MLP neurons of a small language model. Each row is named by its layer, matrix (gate and up: input weights; down: output weights) and neuron, and shows model dimensions 144-239. Each number is 128 + 32 x the weight over its row's rms, rounded and kept within 0 to 255. Numbers have three digits each. A neuron's up and down rows have the sign that makes its largest values positive.
After each neuron's rows, "fires in" lists the words (lower case) most often at its 100 highest values on Wikipedia text that the model never trained on.

L10.gate613:081127105124125110119112113137125137126115086066098151114159091117178133151097136117126080164118121106134133169062061115123151126147143112189131108113110139163099130061152051124153148128163168131109131108184140194157114103169148162194092106119099117122163081110124158084174077154200169121
L10.up613:148148080070169108120100122133184101075130109098141057152175105076147148176100127155125087160094183151152118147097153074132131114153157113118102149171122149099128130129151122167177181110119143119157163116121139117095140162165142121106111118109113145166165121132087074149064133134203166129
L10.down613:142070113137100160163191088168091119139142143150085068097146101171148165037180107109149144118120122160127112155139153131146103118112136174116120123086152116145162175119156218165147202103146111093175120127104062151130114121111131104116183120131178132117119152171147119163133151088148124133
fires in: "that", "said", "same", "below", "above"

L7.gate616:065080115168134140138109131093088136109133105136107093134137183167173056112120141116096136141132140112111067148098142177117139062158134169170094118134106063149070121157099121141099149131126153146072067139098113073123074148056135087122139164117135165156176175142156113134114164097162122140
L7.up616:076121128149167118109133148142109149122054085118115192113079157112118118156165141117152120149126148095126060150151137153094139085115116187159101135117121107166116113155143097160115134108075182127113102127091110060128127141090174122178091111166126194139135106169128107153102144108182105103
L7.down616:079153104068161151126110122150177144083144166119140133160120139117152174123090140130105115100177153142139171147166126122074151114170125127116117138153078122113137129139117100112096116156111139172087137083089144127100130145123091103110135152095059143136138150094108147062179052126085103151
fires in: "october", "september", "november", "august", "january"

L4.gate466:084102107155111100097047142102108134175127126145054092087169142106167135117127155195048099170124137076135099140142139092126095123107148165151180123154114115125119117117152156134146109132123161147129189139155151077166124085167144054105143159109099155130129055092085146151163147135122095169
L4.up466:085104137171092109117123170158150102144180127126028108089155137149147155148117128142072127145114106095210133171093126163121001124097092146073178156151130132118071096085170150091112096147152178183147171158133122151158116109169128105128080101120096182128164058126095121092190175177133109122
L4.down466:148131150098111117140094137152107142082103165181175150118081146142096159135108151138060145109104128085159165081107099089141121119118160080135126153125130143136099103113122139132157156142150074202142097167187168130161125077142094104133124128059137129132121069166095179123140114087137164116
fires in: "as", "same", "most", "world", "two"

L5.gate424:054126141140107149129113141054067185184120138096129117129179124180115102088077150146173098110109122078134137139113132193136129160134121094138117123163107150116140170231103141136138143112142096130088179176202153076163104123138123150102158118129106111154114111101125141191173090110155119160
L5.up424:165109161091137105125153145173102083096090128182168142103118177181060127084123113111100085193173110108114180151060135047121156085140116141093137144118124118144117081121133100099117130145130131141171110106126141089144128071127121110099153103110135118067083096105101174150116128200141141166
L5.down424:098101186117132157072154128092176087071072110210139171106107164095144160124082150118126138119118159146119084149105123112116141084106148145149099188129161111110159122120165170126151184097178089121184127140106121139163136084137063167166162113180118040155058081152177095206073095148118122175
fires in: "film", "trial", "station", "story", "storm", "films"

L10.gate435:085160114134125101179209153175119138050130104144125048090193125121101112133070129127144138182133128178065102123204151165176159080167107141111163140134145149101137133138190060137080139142120147107125059135161124087165131103172131133111137062142130111133170162149120115107132113147171118147
L10.up435:096189168174157162091107112133177099137171157116105172068120054134141152136100124113106161164139084154131118104139164098130118132125110138063148134083127116175154112130107181173146102120145127171126162145115160085120115130120112183135127179135150115097122149133138112132111117130094155108
L10.down435:049106098081107149146123171126081151120089127151120092127133133178133124181163183024094134151172120155084106120149125180147132101162146166128106148136151154163152114123157068122122163127072090150164135131161068119150080114096124097156145155101071142172156157083086160125117141157134152089
fires in: "of", "main", "first", "some", "are", "many"

L4.gate495:125143170157101092078107168160157069135178108034083139082103148110146167115173115131134132146143087129096126070155129093147192168094151163154175136153135089166130115093127059103141117058159162123168139079196166125177122124075182155188133177056144169165179086113126116148107103123156151173
L4.up495:135152143119071135127099141149138151173080083126106143097162190122135078150148135127119176115134095085102144110134139141092121151106163162057180057162091135175077076092114075118137136097135131109123154108164147192134155101128122109130100122125123171170154109140152197131101133140148184142
L4.down495:124101130123091177187112166108098139118095164133090108131120163143140120148150165147074187136092116133129163127153093072139110113123107077089143094167118129039069091116093188114170103097215066127097118140180150162139094127119109088096124115137116066156130102159129109114157124045126119141
fires in: "as", "named", "renamed"

L9.gate573:104133020087157136129095116153151160157201101106153147169161112130058140149143076153140159126091112145127082171109156135140154132150205142117146078075113135173097117144113120124146130103083131102154127178116203182098101107158174167112137121121118128144149144103091100148169108142200132169
L9.up573:142026083121136136154114069164164125152128120141141138123126142131081094153114136149099126097094090144117116144150153146106141107150080172137077115123152155142115094130128082121104136086109108139139137126131141178125112057170165153171136117085147193145134126089090082119170115137223099089
L9.down573:163143108085151147118115152149207097121141095102164146192085073138094116154115108112076158124126064124176118153176149125133137142139110108129162113101174182156141157111050125083113140113134092117134171145097120153101022088093127185078190108029149160122157115154094122151128143106135125095
fires in: "university", "until", "united", "union", "unique"

L4.gate77:104155149118119097162125060146145063175111178090141100149118100103153091094094161121141106099124098149114109112162105114133154127095111124151184106180092072141155118093147090123106126094048112077146147171152126173184064144123129190175138114163162125105173137193084152082169081091185165136
L4.up77:133133089113149106208039068110123125140118106172116146161123128164160189102124087081105117138141157107135125151119134090107133113086152131107155057167161165152076159144190118082107091088066073133087111255142140113155093097149146114082089112139102129096070106132173154156136127073068193132
L4.down77:118190117147164138179092100164139102108126134134153123116126134055110145191157111120158124138137180094089117137104169100095144159100098147139144091118122119121149105111138148064166100102197127088137143139160089165138153112179141121140140139101128155157116068059107124118199140183126077144
fires in: "also", "having", "punches"

L4.gate136:103104152064124149109076192145157173111146114067133096114119097148148126099104177136171097155106142165185107138113123115168092153070161128130122101150083122136152124088145164117110136086099127075175159174135100093130079124149172145106146154125092188132147097130113153133137092084199160115
L4.up136:159098095155120119107104108115096122086107125159116115143142121078100122096094088153123112133164112098100136102206141140128145160148076171143090149127114136130120081203115106114138041167088151100136102066132174126058151151109125065179139115113141124190142107141155076175068183163072084152
L4.down136:041129149131080158116123158117130114135092125166123162125152165107104116124113134099095096109140098102134095115116096127117098145071066125109150133057095068063140080223150094130085173120135096149192116119099155162179141186152139130107118146125130116168178121114166151128135144185080096154
fires in: "first", "film", "firm"

L7.gate595:096112129164079122151181133096140150100112152113129109106123104110124095150124176079156087162149116100106075137125114146136168122140079138066128180084119145159152125165151110100121185084095079075139109147151146128124111127106134093195142142069112182166167173119129142096068142087176150151
L7.up595:073130138098110148101077187145160177118073130127155120186136150082091082122144136143061129057149121110126140094148126105114139181168099069080161109143154148114157140071157019201112047118171160149104112147087137114074118154101114110125106112140136123101116089114132120171087117118163156091
L7.down595:140179134144134118105171159089082110111114146109127159134124137138127182122109118138124092172147158143148145200109157163170143206196130126096109079175042151105088163141116174110114173125099105153148178109144153138084160119178115133136149105075193103140080118081091067142200119146112122077
fires in: "been", "further", "young", "general"

L2.gate169:159100156108153117157091108160129101206149127079127099094129064194166080136153104169147141116140126136117089138167136099133182086116177130159155104089100114150156111118128088102079109157102093150158171093116140205177121149143126172161181147167127162146151084147121073125095113131139157166
L2.up169:113121100148051090159159110118147115135095119175185149160139074152143176174085146167112155140117124186121177168133085140083094097145088143098068139053105141087088078107153109079066207186109166104103089116149137189096125114111098075162103144138159168122119164137105176100164107143168136165
L2.down169:091124095101164126085092097053133129105129151123164155172166056121169146107122103131129140082206165125168120129156097136146142156087109102133163151156157061121146106135080109076066147091132133130139110156192118134113108122155137165097143175112122149146121150143087118040092101139192151136
fires in: "university", "not"

L5.gate482:132117128159137107095157106125142130167118102111119081159153061146154142123182114154178048111108105143108096112116156168117139174167124073165117156166119065070146166095136113072107143143144171117181137141162148119182081123138123148154095116123125088119109143110173178120149166151156106149
L5.up482:099160145137142119117112155116168154152079124075158164129163117103136114103119126145085143129156113137180093089153114127125071125105125101163172102154132138191091121157180190139162131158087105134135195111068140060165064073156129150072150180122101101153127132146173097137079134166128109147
L5.down482:212143145140198135087092162097142131201153106135106103097130141074107084150135181067133089179065133051111160108098130134116159082184113149193082099157148131122115176098103131104105147094125132119152144091176157119141137159170108142148164090133126119115070109099162191102095172131147147065
fires in: "its", "itself", "consisting", "consisted", "chandra", "consists"

L7.gate53:122135090120089164126186106168104108072151100135096057083131098145129081167102168067131146163178115157182096121123183125152124100166140167169173158182081047092156141146115101130081148136120147121119100142164121144112059125095074122120163191193152154141146194129154173167100130185162145105
L7.up53:156144157153094137153130109110086108122104161045195136151068079117209131123102115140178082062085155171176129109141126184125134119055135120102134121063138145160071163124079092170207096111117096147085172141094173102135150192174095129133084168121076142104165141142145110122146072095140103134
L7.down53:096140151143119092112229168131183200168125140088100122149090080104070149088117155087085175102153111179131158084137110097068116095139167159157082086158094129129123094083162166090146129078142081127109113115108084158031111154106107093109145157124098154119166112170165161132135082130134125110
fires in: "born", "died", "biography", "background", "aged", "age"

L4.gate185:138098062121101101107111108053128175155095226162124116097178136166145115113140166141156126127121173120080175112161128164132179136158144127086097112121152104176113178103111137101157133129141104085132157139162115139162125204173135139142131147124064133121134128156126126086146148079151125138
L4.up185:155133114116113152104122115075129203109069094168095112124138074074111076139152100155080116110126181103163136139127118135110145104067170097116113171181136103133104139113144162111099104143120172081109139154171151169120106137122121121173135105159115159132124164145110141060169114162120109166
L4.down185:140102136112102142143171165062169138127125116104073153156160083092099164129069113136188123082175193144176136108099126159165129126153135151047125130181169151136108102145137091093084125095162132099148153109090091138101118091143139137139067132117144124118098127086081194082183162148122160119
fires in: "not", "total", "took", "too", "each", "every"

L4.gate138:063089133144110124138139106191187114153138106076094108057107092144165084106145143116181089139134137113138083165106099172133089112120142106125101115146118091140108166125090071122180103133187148111190135151123153119104168166119154162174101164108141149139171186141118098136111092137165166203
L4.up138:113143100135070118110138120114109133196205105183072082097079127159064086123100126132161096127127107094176169153160132164158065137197060109082167110143105168091137093167121110121191108114139096086130159168129134159126120098136078125059101147133108140174100092134112090158119171093132143194
L4.down138:153100119092124165126151132104144109111116147114111137123133139121088113120154140082117148106097106104040130165122194061134131113147128174174093143155123154111154129078235113158153105121187147177121110143120157158106055149092144143087087172107139126128137091173117113076092201116103118139
fires in: "as", "or", "than", "and"

L4.gate469:077097128151099159109148091101097066129098133156109150122049074157128164121140135117195098096138107154084094168148139149142155140143156117120165117079071128138144111122082147083078151054096202143131128134095189053149116194160132146175154165104170156129186147152144141185143104149142121194
L4.up469:119115088114097162137144119074123112166130174131131108195146112109088144107123088135130103085099141103082169155139131118111099116133144147117112076064077116135129058110098109148108133120115077111114171152072155136176118113210106131121173101069179197156106083159095123162122124160093176186
L4.down469:103115121130114166145100113065144132124180230120127148127151114102100144172139130145081186075137095106162091120126163096131179108092147145118096140102103078098072108171106120120105125122151116104115119158109134109104141163163085132123144123124159206169146130078121106154136116132180159133
fires in: "been", "be", "being", "before", "began", "behind"

L4.gate4:107113132128132090122118091134145116123141152120115125111123083146101156148213080139074066126162162113094092119112128139196143152066191126142121181142151122112076101105169113088077180129084145158171141120190226127137122134095105161133111130076146140149191095111143125155100142094142130186
L4.up4:112121106130133110124099114074144083067126140153157155132175109154160154199135142075091060097163153145111149175051099156172190086102159155095121205139114106136117126138170116136082145182093136150217110131119210167155124093095059119094132164160143194116150113183119095168156077062135144152
L4.down4:155146125111132202115195110113124085116104150132140127141122118167125141141174135086129104067109127116167079114110112130174177117084134194129089123122126149142094117164124123071093187123121102127073122168126076116145170168160162134101131148103123149153108074099121172093096127121189123151
fires in: "been", "not", "now", "established"

L4.gate581:140097131088118108094160096091142111140089103076174102099157149168149117088163152189132151129163161206113129117165101092130124105133208072123052133121150132171142164135093129135122149112141111119101128151168134156154104164106173162111196160076066165140119146111113093074133131114148109171
L4.up581:136138096094128111086148096141112132131141141159113126127139123152118127083084150160108135112122143158088125184180115128187085147081140080120083138090142132136076194120156155153107095138113110086040120151161101157113114120111151102154116154109171148130128128143134112131168077131131113205
L4.down581:155152127104125185087140115136151130102155116207139116168089165153152190125101122108126136088172151152142159100124121159147109142165172118048105101174164160136075158112093129150157055117114106098076142116101125083114098123173161125174087191116116144130095069125096137114138133153178153115
fires in: "not", "total", "both", "notable", "notes", "other"

L4.gate489:117142143133154043084109124132122145157102153169123121131147091139102067144191110156062093108102144177083126153125134105122110110111131099150131120127128133145117147077168108071194145108146120087118114151154157164149126114117064088166077149114135127077122147097121109102136139132131167169
L4.up489:115165164144108106123119099166128130092131129153124155139146123144166122094105101130165076164142123126167170155068112100130088150136117189165179152145086113098104140187126136140083112149118149124166167084137122132217089070054072107142208099129118105098126201085117182113099098154147119148
L4.down489:126106113163119175136138151147122148207188076091133121140139040137166160134071169111151109111099151122102111111127143082112089119164123186195142119118191148083099073083129134037112169186032146175135157113124158081120146161092151169148125125175131074112126106132137192120148121165116060109
fires in: "its", "itself", "west", "northwest"

L4.gate37:126150099127136097134088153103117112148159192134095129121162151130156097071149154098074106147142184142129110134127157101136166118116179098115106124132070090183149114124181104149111149111117144064155163136179114137160062114085125160173115136115090180132197124091096139153158131116163120114
L4.up37:160153099097178120104135072117087133159140176135097172077138167155173079118138130157072137149160088101136125139116113113111134144082122171086128127140088069132112147115171177105119110143117162137119174109126092184170129116119154113163099121095129128144147117120100124130142105117121164124
L4.down37:102130122141101104111106132134118143071105099145072134087105137171126153142146149121121102150121129141142175151157100063137128154108157088141128117162091089124094097170141190114080129092094072153162146119142164102195130095162111139154066143108127118115117154151092139181146053130158157084
fires in: "became", "name", "named", "called", "novel", "names"

L13.gate251:088102135089091092111178130162078195132105076125119114099169140079051136127068144146134121154071116089103103127118143165107146096155155116108127121163121114070113137113129114199163143113102128139169146110188144189124104117176150197095120143088154091117107140077108156151117142080180100161
L13.up251:130135155123141078078110130176125159126155088176105104160127144123168182134170135112111111149092113124172141151138075090138171075197079112093098192162098147033177092139098112139097101133117137106192153093116107161051075074145163142146131120129135180106101145115106149083100077146176177118
L13.down251:129105142136080139151141127107113139130084122131097117117102166157158228115132109166093157179077111101109127152129111090114168103128136085054180138167097104089087081149160155129104153127101113104125108067055117120141140091097122186134120169102160092089100174101120127119115117112126148111
fires in: "that", "which", "as", "because", "what"

L17.gate121:187086108077169111141113143165091185148104113141157085071180109169069127156087169058110110167092129127119137103140142135133159164106167157207163172155105131095143160130154149130085122110063131149176098094123106113155102110129194177141103112166177100111073148113164084161086150153108175128
L17.up121:184098102143143137155118141119103162150104141164139121090162171114140178102146094085120130176067149112131143087094141134157103164096095096186113168075098152112153128158131100170084153154169164136103160127247109120161115107120118163091172162072121108139137153131128164139121144176069108143
L17.down121:152103118128110142174132113138157112114172176112105147129114109165102130164146133083174134124091165070109040051115184124135176113078177115091150103104143091101222093149139132128099119180092134081114096101122131165085148130159111051082136103097126162120182136117126160145092100123085142108
fires in: "by", "between", "with", "to", "pop"

L4.gate465:154149107120127096112095121174119174165139097161096118127132089102133137149093198116159032162121146132107118106161119120149121123062144123167135126128139153116101112134189101076146139099108136122165133147161146085158175124105211151115156135164079117202131133141116149181112100086132151097
L4.up465:135132097151150129058120223117129141062113096153086172129078136116096159160105134084151120136129111140111087129180123124133143138154093126136133134073160114115133130104162131075140095099054195124150107181104131153055183138165166042144120126172063163171131097139188093144127150137112156123
L4.down465:128065131175118158101101149122158161151098148115090130175150160117114111114147074129118152069176135099132078119112094205095145138119071104110113113100126134131063092161034062094088109117135092104124136122163161145090198121058095112183164099088105190129132111159151094186101175146108101109
fires in: "first", "four", "five", "firm"

L9.gate371:120108069138131104099155166241136156131115096176137068121121092068117097131169120135100130133113129068102123141152098153160137101157103126203142210169113129094111108111163112136149117106010153090120136137129102137170165087151136103111127116105117141122151111097165107139141062080176165215
L9.up371:161128098104155118054099116124090125186121084126058140072131083186122169144041143133100147127124110127105144139160138112155173126138107140063152191118105123132116147082125150106188139113135112110143083153133159136140162154140180158121109120115181149153078193137113097166103114094124129106
L9.down371:132121096130163121115079083122195116126097139124120100084120154130130138108134068138141138120136075116132121206112128176149136159084136091063140143180122132150107081136094110116130132111115138155117111079126104144109086181168172147078157171142113109127128169115123074104157147074137077135
fires in: "that", "which"

L4.gate671:085135119123126091071148062148160128192177098133088180102107126180104100073147129142190124139093175102064126150121157162107139155099127116111114125122112144126097075168102110068148220037121166113152157183157142097128140145138083147119098133112140143131159160095125070124107086090133202146
L4.up671:139122053114151173153146128124095168061127146123129122138125193162079181108120152117093164134120156129105139197160132121119130054150090145136130180106108155099139050191097140177111137106139131132169135182108066100123130163092167164132134086188134152103089143090082176156145110187097148086
L4.down671:109083120101147178152124114123119097162157113158118102137134102145089109170166125139140188078160169059136109200081146126169163132125120132164078137086153156126096122214096134137088167063117143151119118190084069135094184127144097122112131100129082123124103168087117092150098093177126156159
fires in: "be", "been", "being", "left", "before"

L10.gate567:072147123123114140110134158124096127129176102094095120077146142228142106141121192121125108160133096126147088147162162151175109114173114148095175122121119116142139160192172061152135101155152172121109042173163146103148175090123099100111151156050106062129167144119161157123111122177150100123
L10.up567:126129131110156127138137143162138160113135090219101131151145099104115149114171109081132151094143095155132125095151085109133128072079125196087114097101208144136135153085168092111138118093123126181110142131131210123150142150121110211168190144087126163163156075151117110142124177092088141130
L10.down567:082098095118114201156065170117136144120111143115175102147170086154127151121089105083080066117173117131143089109137108143120158129160141134066150132103134203159076139182143112121098114174134168187168176123106148097155118074154146144135177086058084068130157173087169100159102157089087124103
fires in: "some", "several", "many", "other", "of", "most"

L9.gate335:070093087177117097133189180152165134110102113117116087131139176128152091143130138115171148076049115116071098136101179170138137123122107117090163132123124145167166121074138148182114130148076164103137158119111122041161158104114111148109092134115181137098177194117131131167105156110181095201
L9.up335:122118151089139105176094115127081116179160151107151093074078138140144152136128131139139135129142124161103135119162095158160073128147095132147141157146171130080085173144121156140131120140129052175114109114138181090135122150163093162125138111108164120121153116061165153193149109096065163115
L9.down335:164142160152117159109098152140168166115112129116100064094158126149137148186091092095126098134145160113143133149118135080173098087161171169119107133137139122102147131072123106128111138132086177115130072031159118124168144131105177098113116154097121170139178144124080159122085118076139162123
fires in: "its", "will", "to", "itself", "of"

L2.gate651:052144175114129129147152210152195148145095104174146076086114108183128155111153162114096090148097141123129128073106115133146058178160139158139128091166064191185082123100125136065134089072150143110121174136169102098126138101051105125116081129162147128112095112105110178111103093122134210162
L2.up651:077117159104079043129149193171182203152129092161153103084180128146151128082138119133096138125128087129123118151131123097116069144186163168076192159151090163164119076158159133152115086134099134127140165148124138127158129099076120144118089094144150142142145170099150192103141151122180143122
L2.down651:132106151182092136127119133099105149102059162119107192138101142179150141123145128114047121183066110128130146095171089072183137151134106098131112154145162137092064102060099118119130171104180086146117132084140138156114096073108119141096091174090154128150137098149140120127117152056156189104
fires in: "as"

L9.gate115:120109090119124158114159104137098101084077105205188105163105106112108122079150119144156107117150175125168147190181165108199165087150152104139156117117148083230136102136128158114145157101094087118148139174124089107128078115163094077133121185103153119137121087159101170160135079159173169128
L9.up115:107128097165160196120169147086138119148237168079130117145161123069083145131131216132104118110143143058106152122103160103121133157158112148141099116115118155133139155095108108165106111118101103155135155054120116116115148097091151147079150140182133121157129170128151158185167133189135228069
L9.down115:117159119169077139143136149094195124103126130214094152151158084185090150151165111142146152154107126110111070123083165085132113199102168101090107100158133131150128106120143137135108128161089119169183115138096158134117107100124137112083040136074141109073105117113070117142103117035093086148
fires in: "has", "have", "despite"

L15.gate102:107157141093178135084137147137103131082136128128128074114199158125159111093116132056163161135109139155140103134117105117145157044142044131117125136116137162157134134156156126121143102148054146102156098125110109131154123194118125114124166172077152189147188196084168047131123127149124103155
L15.up102:180159122096166134140148137132113167131147171158152169117116113119100103138145152076143170158081038150108164133164090170089139104130087111179127099168123139129060122117120115128168130118093089192100164201161113160143094121139075059089145175098173128147116123132184137149109117132110134189
L15.down102:153150082104159162090118134092155083165111098077080104143093156091090167144114091137098164106127180093136068135094063102168088169164171135041176144109166121156188125120137130080130140181115086106182098148127139118112089098192144146165179160169066159049160146111069098178111121093182143148
fires in: "to", "of", "by", "most", "in"

L5.gate383:078128085128095145104149103120110120176163146192133148110111121121126148089112180135137180137157111091133134208135142144151122134125134167117151117058089124160151117127175105142092099099135171140144161134136055123120160152100134081166103136139126110153108082165080152180197084082137156127
L5.up383:149104165152152152114147122201064141151104119087110121081162109148125152140121101141164106108122119149085042075109110119136173163124128087125085158093140142114159091130138070179163114036124141151064154092194114121139136116152152139108156113096113076140148166112164100150115171128117158123
L5.down383:113187096160080119127148152140107099092122174099140124097141094178112113116130115137059137164182140168160097155130157125148159196127066133119111186201074125090101097084090132176081096089059122128157107101146180142142182148149142123139152125109087103102136126086141106153127102128134131177
fires in: "have", "species", "than", "steve", "having"

L18.gate453:096087158175135103106100178165111169158146157105083051166132091141108120153132099100158131194110122127147097134121175144124143129152130132142096149158187079094119146048135133153081137116171069148158157135137078088163147069157115149122135146127152168099137151110170164142104123173136176100
L18.up453:088098125084110090145144177118100089135129118159137176107102108131178127136089138148116131170196144167148091132142110167087174120101083118127148127059157147133091097141111101085126163153097087110080096156132109128106141120107173086124146070142109101163088066140138093139113162070115116152
L18.down453:172100128088126106196142155129167101099123152092121066137167127156090141100172123122129197091114145161138092125099156126103110123129125149155131156129156106055157114090149127181129143084177123145142143144144120118109126080054188129156143173092128103119068083142171140151132054144165127126
fires in: "for", "form", "formed", "formerly", "under"

L4.gate241:129133154144145089142121102137172100144187099088102165085144124118137140141109129138167142187151152079177135147121124108159142101098142117145103167145135081137125099151170145086165136133145131098135155157130115136140143096146157143174115084139134181175160201107194106152084099112146111108
L4.up241:105124154156069097166105132175100150157115115131152120074189083076164104143177170155164168122136130126095095100187141158134096162047135086141127137173144143076149115165151119096077126175162159136128098087199153126146135182129145123197127106090130074177149095150150075102089197165102051106
L4.down241:112125138158137126167114147080103142119100140081110116099128159118155107094083119139069133119166171157124203147176099172118127154162178137124135101160131126104092124177122192139106119141077102136072142160102165161150186132156108156128094093178138135106089162099065096156168124143132111081
fires in: "series", "show", "song", "itself", "sister", "singles"

L8.gate688:116127084127178127158142093125161152140094131166111145135152070069057128139162172148080114110143149138152057164159115112170148089116159157082141114191173085115179113153081167134089097114180104107152210151141133110122055104112146170139130191145106093147161111072107166148129116119158122145
L8.up688:199135137092089176083143121120127083129128137108125128132150077120146149095114076134065160109136128111140065106139178152143168125092128166150161112157176124153062155115151098156093146064162091097075165159083093171107077108106159148114123173133114154128207123088103121120098126170125152179
L8.down688:177124081119159173117144106122089174165128067161154198158150127130096130162149108133121106130111116089121186084062127080213141140131110116143093129163186177162095093123085104132117155082133140116092122068139088147127105125132135105141118140070112185076148105162124151123181131106161146138
fires in: "not", "no", "notes", "notable", "less", "most"

L9.gate265:122077097126091105137096141156120136158138105136108125044141148131125137127109154135161171182124168042138102160118213129112157149168127116087149118136154047108135096167150143137143169148093101120166138107157159070150106099181117120163120084097118141169196137158086088144185146109158067165
L9.up265:142144110084162136076146113094154128129155122132118157117138134137147147095156119138113124163080117103099090126195131158141119161221133185082110128152156179183111173130111137128130142073142062083100131123131142123106122147105125106084117175059211107060106162101067142107134109090255167171
L9.down265:133119129162075049163074111115113110090133106129092146077095111147166125127090112119160102110125121121169132135101087173103133073073135088118081102160137090115148151092159083123152135156103137116163120175096186167132084121117122130056112155171131118143117182141109131106032125087135106165
fires in: "which", "that", "together", "who"

L7.gate47:117084101194038032143155121130080069116174132109096078196123098140138158148093139155085173162151101132095097166139107154115103175138135124107120099082078151130125108094149122153125159127125078132145101115128120133113137151184137090155155144134093125063150155150188177163124129158111125100
L7.up47:100142155106087160105120138117116106115093104174133157118085138094134111125114173155112155141113119137128074135133091190121103127133159114119128109110123154112157147128042139120085132155166185183158211167104147056059120102126094126119115122145129141129131097181128201123085098112174063097
L7.down47:094106177143177147126182157160145125140147129165111153159115118082122143199149158104149122090105122156159126153154134089018091148153149151172156084133078159142090116083179087115161167051122113171136080113082135120093121113100142139069159117135108076091152168106135139110149106150084158064
fires in: "born", "professor", "body", "biography", "parents"

L13.gate459:134121143130114167150067149157123171173095104101132088122166143124100076135133092128146047151089131115112165137145132114199065088112152127152125109099101077161086160058060163155126156130088110104097126139190176129102103152160174152101143125097122097104143076128138170092083168150103151119
L13.up459:136165152068112134131145142127144094088120153108048134114119103133077136104174121114142169179113111079111141121080177139137089094134069166129176092147164130185150138103174115135135147111128185108150134112155118090164103168114086149158045127101146135117098143111088164116163131174186164135
L13.down459:182134174147139135149134160149132126131103173107136074142074122131169132187162111094129147123142067139161113134148112103043145155092102138097144122094098104151103129152132132109169161077150123142099103152115105153153111138086077081162172100074131122112111116178150135141047143105169125091
fires in: "total", "her", "7", "their", "6", "his"

L2.gate664:113053118167109102121149131153162118124147108120165168093137090095118111152130128142183130152105154109119084083139107141152096119165127106155117150124128124136132180146154112095166123107160154125140186150161114150076117104097138053129107165091042163169165100048143125133177157118156127162
L2.up664:176117097104183096128192130110092108149144145080117099102135128104179158123169095118112137124116054128083060083125154135109098160102111105174109119097097133171044128087181134157111170107117127088130194105113167139135089157120128099119144156077136168109203089177136135139194083167109162084
L2.down664:181180101179170147100134178116099122104148105162146064084161160076154093065134086150101127171143095138110112099175106156132153143115140110173151165155144137102065153173140052105196115097172096083157084153137111149150092123143089130112108111121075129094188144121131078144107150120106142093
fires in: "life", "if", "different", "specific", "california", "song"

L8.gate176:069128049148145149191101181111130113118153097071120128085106173155183125089179167113147125155129169133141123160111202150158123118094138151163113142179160087127152160141151082147107129096070123142114133110150133076158074176094108169096147157138115174134172178100148139099108088130154142132
L8.up176:094104075148147128138134170147145126090145098106125091106085126103066122113144128129094095105121142125143139157098137176078114095149081161161116086154134068109166182153150084197109118102122107162133107135120111103127124142114128181120134142163126126105177123065106129105157119168204148131
L8.down176:079148134090135140197135139130150119099108169124103101119113109100128134104133145130114061101157167170117144125110071167106183180134117116103124152128085134140177145127114132129072109113109169114110149120091170092117085152080102114111131105060115150114145153128079108114160108127132082145
fires in: "september", "february", "may", "april", "march", "august"

L17.gate42:102084100146103089127140145120128103159063079217136159115188144144112125157163088112151189165090179140074080083166168096114102172121132103159204086135124074079139096135174121073092199133108099113132126080085151118191106099170104107134102167132126155160188089172124105132102187107150119171
L17.up42:094111091108136105077107133131164099181131121113188133148137174150141110107176146043175140148122113175093168116184109101082140138118088097125132118171093109119170113187135108128075165108141129111118186114150150085116113131137058202050091190113167158136186168135175149189147089155159086178
L17.down42:131100121123113105133120063155161133066108134112164150156115097195123118140143131132148143150102117174146099091135162130114114175097115080121100146119214155137130108153125140080127115132094117190123151135145095121151170149165127125107089126175122089152123069221114135143127178113111124090
fires in: "to", "by", "american", "as", "canadian"